Weights of a small GPT-style language model, trained from scratch on English Wikipedia: RMSNorm before each block, untied embeddings.
MLP neurons of a small language model. Each row is named by its layer, matrix (down: output weights) and neuron, and shows model dimensions 32-159. Each number is 128 + 24 x the weight over its row's rms, rounded and kept within 0 to 255. Numbers have three digits each. A neuron's up and down rows have the sign that makes its largest values positive.
A block is one neuron, or neurons of one layer that tend to fire together. After each block is what it responds to, as a language model described it from the Wikipedia text at the highest values.

L4.down22:165103179141114111097085122114118170114128113178092121084158093080069168111117150115137090119151103086104173136088127161099081106097106179124107137118130090164089108121142139133162146136105135131136126130102168114154129125139121104114121129165158128114113077135080135152196102100126152135089125076096138136126156079152155113125143165107123175110103114112097136127116147119119104159109
L4.down519:089119159109159134142154149118121089145175120110133140105153142108086106089141089110148115091131145149123087174107108164139150180096121071115160101139117138120118102154138149095071109067118164110153138133168090135133132163130107125111133126102131110157117115160123132129125094118166143106115143157120138110076140080121117083151137163147141124127159119111143093118116125150112152122125
L4.down543:151110141121145119134092147128158128130128122137147150110134134109148145116149134171143129094144155153123146141105131142135138147106142129087108165176136127127133156126122127114127163113128138174114129101172110132139093160123159122129136136102139128128144112122186129129121141145170135120109106136137097131128154135150122113081115098172125117148112136128150120126093130139129116120116
L4.down826:116123185136105111106148197120126142156143104115149054109118139087137075072164128152165150173116140109109123135105151112101163140135122143133132138131097167113143134161145112106091106118113148107130137134119129126114135151116132141154117132152132150118097120124130086118176129140094119127128147111129089126171133098141146096115091101148131160098161110122139137091143143135142112100157
L4.down1113:124147185156159102128107211135097116144132122112139080105138163116155152103125111126119133146123133161092132129138132128109111159117140090121126135137118128135178125132213146095118132135103167109143113070128126140129113077132182135165110138112160094118124124162126115161137085109120124111089156113137098120109091152096142135109144120116106116117128119136180140110102143125097132153138
L4.down1144:094103111136155147113139131149149130120067096098096145149100160127162114083116111137100129100143110133147164096151110151132120120171128174142121118135081130151121153158155157128106081093146176107161114140142154155129128128115160101157126108111145104133116152104141092120168127144141111082167114185101109148107149080153115143125149139126189094162111126105074140169113131123147098131159
L4.down1732:156136133182142091097096187122135094137145158116102111120136129121137141095126087133136149101120153111133139118107145153115138142145124067097163176139100089157098144131154137131130166169124130130145153139141110150124137124137158089157168087137126133109123128138158116119140121150099120087170178109127139124133148114120122119109118153139150121134077134129089090143155152186117124157137
L4.down2132:130096081132144135125085147128102124124099137123158154120082147155132126122132118095150111112114107094132115105125119129135137122134154125146139171119120105123101109171105140169127145113138086087104115147155093121163107140134130091174123062096101132167111147127129075123155135121155106127129147135154109136093162073107158123143112135131126147106114085127099106157141110161104147122123
Description: Year final digit

L2.down441:159155141126147155149140126129167114162123091106087154112135092109147101111136145122122106123099123141095091105098123124136128154163084128100119109151154162120117099080170154156116161152086129166127159098139138167122148149141111130140110146114125150115136132140133184112146119147133134119120117136159156127171169096155125112142084119149118123119163135135129136118158123092114134122115
L2.down651:122132099139156118125094106146114094142102145125134106115124106142105146128078099149117094132109108166153096107119134108125175111111165098110120081126121117119099138157141122174165160136125140144166127127097081151135102099166124139149126158081151163138120140090119084129140116123171121165134102157117135112144115096114142155174133160151115102108121120150156120121141140143139123123126
L2.down699:151082086145129168115147124121164122158088101093161098137092140167134126118136150124136121122101130098153156103155159130163140140173140114170098102122105094141131161166137113127146097113142140138184134126138133116152140174113100115094121117086115142129081150101169152142156126125129146142137093122142143130148099117161116115141105132134117119105159139120116130164136120106147110138105
L2.down886:146108112129085101155111057129125107141160109154153121100088117149130152142080124131109146111150116098132084112119123157118122135151113124128140125115141154120109097134117118143127142133131079129112118149116141168131090135165112186132104083145167107163117188119123155128101123125110124080134144168121141106129127131158126141094096169153121130125120162150125152145131163098106122132111
L2.down955:076114113115134098162126180143111133117118121164113145090144176108100142081134114106140126140128103103167136158119138110169111160119160137102107130102111154152128077151139098181118100145132127107113115120163119147139147109146122115085084125106140120138125104098145148127113100129104115145131095144136125156125092143104136143106106156139095139104138058118133165117113118149095131121164
L2.down1139:136102109142164141133105149122162110089126131158164156117127129148113118110128125112096118081134167114124129116161155119123129122131126094117112112101076114112140140161153110145123141113121139175116123166138107139159175145170120134086144121106169087117103130134126170105112119118148152148153142166095104078115091153180167138115126140091155118104157138124114153132157162149105130139155
L2.down1403:126127185093132097162139121141143119093142134160183169148095170096149146136143174143127167138100078136122142140133172122200172130060140138133131113124093134135099146139139183122156110143131122140120102137117104135085125138133090117090101116143102123140149109134177130103105138126107150117122097150142094067125112115114122133144120133129151129128091133116144101171137113152079100152130
L2.down1624:108150108141154162149125120131122170168107121120168112128101202130113147151090105134128123162100194129128126125096095145124102153154124111131116117137130125141130159178119144128090120123144106133125086116153130197112098099141119128129116125115100125128087148119136076143144146147150123102133153122127124135161133160117141127098159109129097132085113109133142133131145123182145100119118
Description: Election headers, offices, years

L2.down71:142089132120118123121121044132122106105154082152092143119135140143155154104141142146116134120152119143108128141185151154148118107117100114133150103114160121118101150111125121127126146148143135116127119136104153127129117122183127121134101084093145099131137135149159122113144114167146137093142124129138179115122127122086178095114110168099136113115089139139109113124088144129117154166129
L2.down597:131133119094117164110114148093124120159128123101139120124152129115119097118107134149125093132145169118134085145106130135107075110143111103136138125161128194136102118071122084105170159129116125139140112153174101143128098140169099110123117124158134144116101099117108094142149134141122140139121114119128110113135163132084131117138108124117125122162143165123119118130181173131159130121134
L2.down611:136129153181098128142122095134145156070118166103145123120117105140152119170167151164132142115108094154111143092137112123094157111116121088147154096130106085144136131123171139143163111163170120105166116129148127107131139140102143129135125107170141148115102106164165127140140099118090146107136145109151146137121064146167137089143133153118118129114094139130130111139123129118118106133101
L2.down671:090140155122128134145137255117137123128150122139132140133114139086134141114125140132124110140096134134151127136127111128131122125096118155115115115136117143128127119113093121143140162101156111146123166101119156133099102129103140140080135132085108151107120140113161136126131129098143119149107128092111126101097112136131121095124142117136125102127146135109118122107129109120121140134142
L2.down1546:166139148137125130117083157132105102107111118138116111124144157111114113090127120149167118168119152169098138140131166091127138135181162126121155135182139117128142104068169129132115141098123087145124107099162121096167132134157123125136119077137129144150143108145081123127129117154134110119124136135138107145116120130063138143133114072120132126144106113110133094163143170111091140150139
L2.down1852:137144089134155128133151176107152108095140133104073159157104117104132095071130136109157110113133140165195096127113129124108106168125118105086132147139133138175135092156134092158130140115107096140108122098134171143145145136077164128140153115125145119147142126140098114095119070111129093138113118204094088159140069140139151129077113134144112117116107170148147114129130081141077073133128
L2.down2180:104128124125107146104117185075125100163131119119139130178145122076089106133102130100151121130136145153139093110112121108107115117110142113094141149149118152094139141073134132097144113112118128135169095073112155134098135132101168163109098119121146118130145122176096145099103136146076132109105097136127135124113098124107116134138117109106143153141151138113155138098147135124137119103090
L2.down2287:101160100177171175128132073078140110120088090095129140180171137149057088147113093146178145129140139167128113137127118121110096123161119107125132118146135172144147106115154109157131131121113110151133094066133145142179144168163126129143131114135140099138156175122060147134153133171134150081128119147160136110133129100113130158141149078141103138109122106161095127108127129116138124109126
Description: Relational head nouns, to/into

L2.down7:096186104157137151126105115158155131095125145156122148135155108169156085118169130108156107097111114131145117145110105124148148141127148084160109132094066122120121112092094136179110109127120110108081125146130154141152124132131178108141137152121166099130085145172128134149126108157135136085115126113157147112093114119136146093150118160069168070122133099164126113160076080124154135085109
L2.down576:102105133122140156152099103123125117093115141086151105175129149136125140143090151114147119110129105143120110180132151128194143135110147110113146115154105106143089165155113114094107104153130133146139124176124109156118127137139147064164107095147110154101095130141117115129121154113161126110123119089158182120137138133120142068155114120143144110127134172103160123144144158114127114110149
L2.down694:107126126087115101118124156116169114144142140161129131115184118086135152160120150128140152142165149153107113099139104104115097101075139109149104151106137050121099134100118129121101129145129125118118090077143135153121123103148146152110133118092113173142115096140158086109118155118133087136133153114100118110130144160068158105118138139168120140127134180126134088115128133128108156155091
L2.down966:096174100132117168115170150156129129139106106124139123080163113149108121104121112108151094120136125145154128139099146127141151114133163053116116142130115132133120131110072189135098145148104102156080130147139106131132115135170134151103102127147129148123139182117099127124112098188146106139161128118176111128159123130146112105085113116143114136122123139119169145082107089141165132137153
L2.down1157:091110152089158120128118129133116106115119147140108148099136145130111121130080117136117104126111098128162114097152122106177105134145132098163137150129124147140125121159136105149123135138093117118089131095098131182124116143128175120122136148114113125151163132119111130131127118124101126141124156120113112157116111128135136131087105142119110119124131149125175143097144106145138145156113
L2.down1186:117136131111140134135140075121119149124150149125122172101102170173142129134112116126124163146125145129121128157136120135205151134148118103122073127172080187176131115160127159126130115125141105116128114128150078156121105147169100145134116114140112130145143135126102131128128142133084115164070119138135116141148166077128142114133099154107136132109112088053117149094136150093150157159133
L2.down1351:105156140098123185133121177125125138137123131149134091135103118136089129115168158114133147132126097150131081136133120128129104134094102118128115134127101142154101174147118134139107108141168110130116079065099097131135118132127116108172124137122140115107109121125123098119102093166124104134080102139118141127140139142147133121116130124105112110139128130091141148135127135067103084124151
L2.down1610:124126153123149186128103117116146164111130124128120112180139098163128101153153084162160154145142114127177142142115156149171114142141109134138135164098097158147143150143137117127083129139124103149138151134104099075131169142064131125141149157129131147108133151159109135156128126152103131124143114108146140133130115135137119094173144145134134111159113113144094103149124132094132125113126
Description: Transitive verb endings

L5.down1629:150132146125151165142123172096145104162138107128129119139153131151100126154154109180116141151141123085186142197118135155096084121146152150161119116137092117118159169136110117107120137121154153130153149116182108113155139113115139114160125145106109111128115115133139072167168147158120126106164129130133132100122125087119160162191130096103091108112116139134125123144115102116099125124131
Description: Decimal digits and "of"

L5.down667:107116136144116126124135156112134070100105151153149130131116137169147113123122074158120096118120153112120114133117163186150120132121099117101139166143173148168101111127150110110113110198130116150110169116114132098133110120155102146105108125109143131138092131128126136151139164161110115096107140124119187104146139095159126134142149129116123148154129109155095140148102118078109141137092
Description: Role-noun "of" in biographies

L2.down277:147099161142139095128143101124060120117126120171126168126093159146110118105107108102114106121115117159124132074113117130115124169090150122113109137099100123140149119171141125128112158179105131150098104117131139110123120113143127138121109158086114137123140150124112127134131148126145096130090147142139154122173071086141145092122133137119113133131155130086148080144090094104149124136081
L2.down478:149110105123132155125140145104086140122146130183139147142125129195116119085061104142083157162125103159151109104105093168135130159154123088168162134131137136123143094130171124121095145121146125087137108112123138153074099138122121118100173134132111148092150105135169105125134113111100135142143152106133138109117133134109150154079145130130139132133180106097149120129144145154083143123112
L2.down849:093178117146121128136114131109123136110169133172122106139112135183105138151124132084138136127075123147126128131144131113129155129153116108084144132104110119147130113143150176124131140103122125113110076105140131124075111131157109116143134151137154136102116147105120122119109107105146149129129131120137109117127113130119176114144102100137121179088145137107139118153132146124111105094105
L2.down1128:107139151117101082109147062127130142130127125116108104113155124107182147155079137146127126122174106133128125111154097092117164147116133153113126103123129076138117127112114192102138129151122103145164130154162137166111117139115070111139133091171125165115161130079096126169101111142143132098092089134115137144104179118130123150116135156098112121152123123143140128162128106098146147135093
L2.down1479:157131096117140112147093107122086120166093135144120121130125122128116120115120116155116138147152130151125106147120143159147163139136119143122137100170128191148121123138141162133162132136106137140138111167104119139193119122112108109190095148112100145087142133147123106110148098142113153100148118115151133179102126150150128156123091110121167146101138094125127093133101110107136123114138
L2.down1581:128169060133149115104138121116123130122059110134156122144161111074109089157123087101103125125128138104097117100098122095099104087180095105134124117166130132162131151125168143135176090115140136157094180072139103131098107154097133093134141120149145119148138124097111117121137169104144125178139130122154136159088144159145114145106146137157124100152161110161160116104169130159103075127131
L2.down1835:088104144086111119114110143129119125132142123105080083123099108147137139118126107138101120163158121137144132119136083102064147091115107107148152084122084127151111101092111144120139155157143124144187113170168136158126147187155108093135114094162171136126150139075122123163124091125129149146167089144122138149080142170144119121120119121133134117093101141139086125108101120130140168170105
L2.down2298:199124127129169104097090147113130119169157133115190152142181113156123120156129170113134118115119094130132117129138129143122168121127138140113111130125090108116083133144149153093149124191118159141172116148082119121153124123132103118107089135141135123094125110101112128146123144134103132122137143136122183116084137104138124134120146124116106112092161110119120109136165116091105112098139
Description: Years and line-end breaks

L2.down741:154110087135106126133105173116135110112127149112148162132142141128121130164108104115135126131152119108092141077119120108147142129167105118093132158090136113128073144116185121150112135118142110125148161153142142120120134174108154143104136148104105054135168158110135151113135142121119136106130135145161145110120099128119133135163130123168132112102126128121151114136093137149142092101115
L2.down1135:133148183140092123098155138130103117124144086156165138124154156096160128154133137113104140127124106161098111095145140106127106139067123107089139134133162125121124125127113149119078121087144108108145134108138131128143146103145119125096134140129155110147158115164134147116137139150094119123143140150116132167105102147102129129094093081149108090160121159108084131128135177131107128115155
L2.down1247:122141098143106109125138133117115130117161110097130154147131149099173096155123116129147093147152193112126105136161107113141185100137142155111122137118164139119082120135085093098108110151121112095166107108133072107125131122132066158101104104160152146123121129116094140108158104148098102121123125105108130091153114127166156119142107130176074106113116129125188111165140150117146129146131
L2.down1387:122172157154109139119094127134126091112157105116171142116142146150144090115162142154140137117146130125142119169126135100114160167152151131123151157140145140144163143144115124121131092090147097099138105119144093131108108133123113152113160142120141139151131126143125079161145143174162150122188155092133142159113136141095113160106114094088106173150141151107121167154167163118134136154140
L2.down1530:175120154107169093171098108114133144147159117112145103097080111106164142132099170144118142121127129129128120101136128135131133099140164117137138129114126091097129128135119103162095141090093144157132136175129158109127154154132104099119115177097135130142107139117094127133122138137185121086084168101154140160169106129112114112083105156112097101151114142147119164117110137148169127139108
L2.down1683:166140140114117150171116151151133095150136172080111154113125075145117101097177128112116114134088104110138131113167109152157135129155130130125136177153165105057138145105135120141160101149106130131138094194155114125096131132144123141183145115152114139118121135146114131094140107119141119115163097167109110147084111089154174150140102099113122120164128092106154129112154085080114152125110
L2.down1736:138122110148140148143127080132138151175095167121130116145125110145163142128144123081121105140121095114139151121074124113136103129159144145085110170118133183111099137115124118099118095125105121098132199144153082188143157141123150132145200098121065119124117154141094112131126167150145115124123127137104151147129170116153135126075090163123110116152138126130180135120120124148109129119120
L2.down1832:134142157083191115083132218138115135099142109095115137122155103131112139165113144101111119120153077137122116089135152137121131165105150128118124139128135134107133137135141098116139138155102144143135129128113162144171163130105105102112166176121146149133117163160107111115102167143097105126081139123148158120142118126113111118136142127128125122159133106123133093126153110110137099137161
Description: Digits inside numbers

L5.down1147:148108170114124110131111129105131117135153108096090094122107175125163101122139134124122116155108118110158125134166082134134131142166107107089142128112107150135102080119132123198128138138099142179146149136115123155157120136140088115146076126138139130105111105156080154122123114112112132113152141125117100083120114128125139124107123193102124136106109110125162097113114170123142155160155
Description: Verb-completing pieces before objects

L4.down211:096139089128096114072111146088118122104091148126170106133125115143120129150128103129137123150099141132115123130146171166145133107116167089138146175125122107153093120131094138172132099166130148138098150142099119130150141113146126142140072111110111124131112143116057142138136106161155116114145123144137126065134096138125110105123105175141075140134147158107147104138061131114159100144125
L4.down561:133113118083162144091142146110125126135134141093166135104158141153144105128157144114157146141136119109117125162120108182150150106119133117106100104100108165098119114157101081194121131164096110115114124127137104111182121143110147078150091144113144124102115170088147147128152129133143075146107157139151148122101131121112138103093143149114119121129140098093141118163094104095186140130130
L4.down1005:083107146107121152113092106104112126113138137114142104127138136127117138116179110153153134130112131105134111108113128147160131164128102146104144119119082124140138132138126141122160122156107184148130124110109084125163070170111163090110085138126153094135156147136105150132148097129122133132131163125153085164124128157103131097103150141107163098148115124128133070124096166083134141117122
L4.down1243:107135158123116149130174084121099109170115141166160170122154128099106147088098126089121103129140132126138125132112125086121142093072126095122126065092098127120128144125145115205124123154151130136073146145147148118120103119123119167093115157134117113103144099121087160150124161134116074152078121077154133084138127153107119135118160158111129150114069130120097095144123141105119142121128
L4.down1631:125126117141128140095143125151157138127110096115091101134148137111141116160126109147092139112101103107090120090140109140120128123152157117140102119151138090150092138100100108105116143114126126118094144103143115129143104178151100147124111123132110144128126117108162163109144125115101122107180146142159128131176167137143172138128148127164126100146120137155143154085133142190112136136169
L4.down2058:100145098138102133104139114130097086100127112192129072108139131134133092130127138171163109144102111139162087159077125111141130119109137091106157125096109120181114119100148135115161148135153124133130129126093092138154124097126151127158091105124169151103113130097093117166111134144141120135092141146110164134129084080137116128111147151155146129168110168111146148147155128137097130133121
L4.down2157:112119091117118184119123087134112114144088119101126136099071155134099148113126183107158159134131128146128099122131126118165156111137159145085142117142051121146128081190125148139152104127122183128074138060100107040115096123106110099125130141111116143106117148126097155139156093123126139115131144152152091174127136112106182142096157142115137128127162129078105096139125131145090121142144
L4.down2191:107162102138151122144124118131110095175096127141139093086109179113150117123093150166140172080118120127143131140115142151118131144122161162053177117088119128147119174128127161136141125126131123147130082117119114128064123108152112143130082139135114127067118117135131137100095107124112154133185154112131151112133141124097125195148133149111098104164095110089129125173132144151113122124145
Description: Verb suffix completions

L5.down156:155143160124149154106081163136101129153120163124095136134109123118119116085118116121097143131106115140133097121092114163165093140141114159126115128103147122126131107109162136074141121120117115137142134119149144100098123094164123151155133124158080157150123132200098100117143094130123104096137162180151144135138169117122154163148137133109123139143103161097149104142124147097091140146124
Description: Year final digit

L4.down303:135110147127168132150128128138124170111111143146157149134146096129103120141115155145128171116141098135119105187100145070129141148121122132129168102078130085093103097102119125138175113085143150160141121112071149130157092157111144108148176108116127164129103098132092138085118131099122121163111176082140145167167106124114150103115154138152147092150122125166115141133119124120119129117142
L4.down698:091112171149159157147124171148144126145115133133109117159140121122133131109096147130138156089134115128139101140111104141134092171149109100159105136112087145134127110093154123116181095137131165097119145141080175114106148135127089146130108167109103110101120107155118122115153119101155117138114131107135153114092137122135082112150154133128175121088173136096116137134148094138144100131090
L4.down1391:134093130124159129123131099138143134132101133144107159172093093134131134114143144166114156128161106144106103122108136070130073138088093155132107119090111105127095137102138121141150118133119150119100145101084136130151132094121126126153089116114149142112151143120166076113114150146098101126110167154149133144104101117134138158132147136151130121109125106106089156112134056128151127148157
L4.down1501:130109134096141141120121152168160140142086160137143120132121152120124144086192144111125140105139115130121160128104142110122083155116125136166114153121118157143149121152120132139116121131160133119146119148132166158151159140159139118111146129141127151153138125117114070170143108122149123132104129089124101177128143080128103184115129081113119144102122130150149103125149110133111111089108
L4.down1665:107146126142174146131142149121158116162101089131130158184155144122155118074127156143125073137135099104108130128154143124108144129077100136120115131149119143111121128143147126146185085076104118128133117089100112140132132110144136113117149120134098145169137134108148104123120144165144075137115134173132135132139112112131102123114151116222094110166132123122141114134107106112167129141099
L4.down1958:118143128121141144118162196121153093167123154102125126129087161105150139141135126140107165148137149109135107072079134123118107129113116101148130092140141124118136118152142183114149080104114109128156100119092098096116120128143134183155122123162117077197131151106154147134136103108113128105089125185115115180134155132118097122128109132106109144115113165159134136147082122128134103127134
L4.down2119:144176107092134109165139142122162115151077141148137146142137133123126133082130115089113107123098136111089134102109160139151110193137104142131131101155113169108145141116135162145131151104116142151125135143116084152122124115152129154154107125168103139115088157128150095160139122122077138150107131172116159124104136138117176137156160109098124140130131130128173104122139130183085117142175
L4.down2214:115134139184184165104103199165178106143142117106137154151175084152079103140142092126088121101112087159168094124084104120138087141119112103114068129116129160181139102116086134142146103103105082122171141135122125137130101114112129122123144124136156136113128100161125125125123076127184162124132125117151127102110136130096149143143115133121149122142165113130180147127142109106131106117096
Description: Digits in unit conversions

L4.down65:143128096098121200097115140157100128150098162132067125150139132146133169134144136084106113197127159180133090165116107165127096127122142186125092097102100135149122135172146109104108118117131139144086155126151102114115135111113109130157136119145113130138108141212169152101153136162144149159106201106112127099091121092120156152128150157146113113151152151112180124109130137104143150113159
L4.down260:105130125122109161116094181119157131097128140135131108134113107115104132113123160124126148113098132150109127179159137166149150139153138155125105113116128130114091112165126116145152133115144110087150135183105159120124112147128115128179151084130160157134065152177121184125118128120115106127147143097144139139160140132150172110122185134157114146130120094164135108132095115108109112143136
L4.down1011:149162127142103163067137146156124136176144116149088126159088132111171132120147122115112119170125122152149107135114116153157156159137100144099138128118119126136135119120146108142117145083114118125125138104127143109135133165117168150151149114152110128147170123172097144098120087106122115120116122153120126112112162082124128174137136157146103138144174134110165109160113148112149095106141
L4.down1013:123145136146114142149117153128104073160120149168119116176081075146131124139145117099137153145116137116132137114151080096116155157181159135096139163153098099171128109139158142132115150160111100092165162159135134128137153128125096134135114080159088131113174162152137147104117065108086137135175126095170148116126160097138128127138130160123113110144160153167129121157080145132145132126131
L4.down1403:127138152137113129099163161138141102161142120109115116160118093111150121134156133110196111205102117199132150160090127158173102153115156154131116111180138163109131141100135084146128110090150126164133146097129117167123132111139118121183167126163093185140119164162143168113163114133131132143121195135164141108130125133144130169156099106091132156143145119114111092128133144130118123105156
L4.down1485:078089168179156133161146142138176172128118147150091129146151158155091182143132110085125091159088143150148106107103159110133094079169133150106116126083140099125090120166127144162163135140156158111133158109126117099105131128139110116112106139145138129129121145153128125113148103124142138115088116130105150131128167119127155128105126127134149127133111131123143147146146142072124155122145
L4.down1713:091129178118151142121097181131109114129132127138131117110111114135114118133144109106080097137112109124145131176126141127176137149123114126108132119131102144133152177104129120115154127125145070143138173142144169129102131158136134137164140142142149104123121169198104163098088075136079156149111120133144102103141094147097145116120131123170093107205150144138174170104143158083132141092180
L4.down2059:103183122139148129141128102123118143103139136182076155127122127139107165093141132109108123110114087174104126140130118122163178116151150135142173120117124069132153110111125102148105082171143132167136166194106133121141145134119162134155115148153140080187095111187101142130117125165136120093130163118092132101162109153134150109129097161136108127166117146132094130164137167151170097102164
Description: Ending of time phrases

L5.down1822:128164152099149116113163128122100089118163135163127133161132154144137124097122138164114138154147112167139129078117122127104117124108140152113109136130129134131154102115141081110104139159154143167134149117160156163151128147114126111121137103108177094063138106147123135138147176131117129170106139125180139090149154114107109171136122095169085172072120165145123128125160140123143107088128
Description: Abstract noun suffixes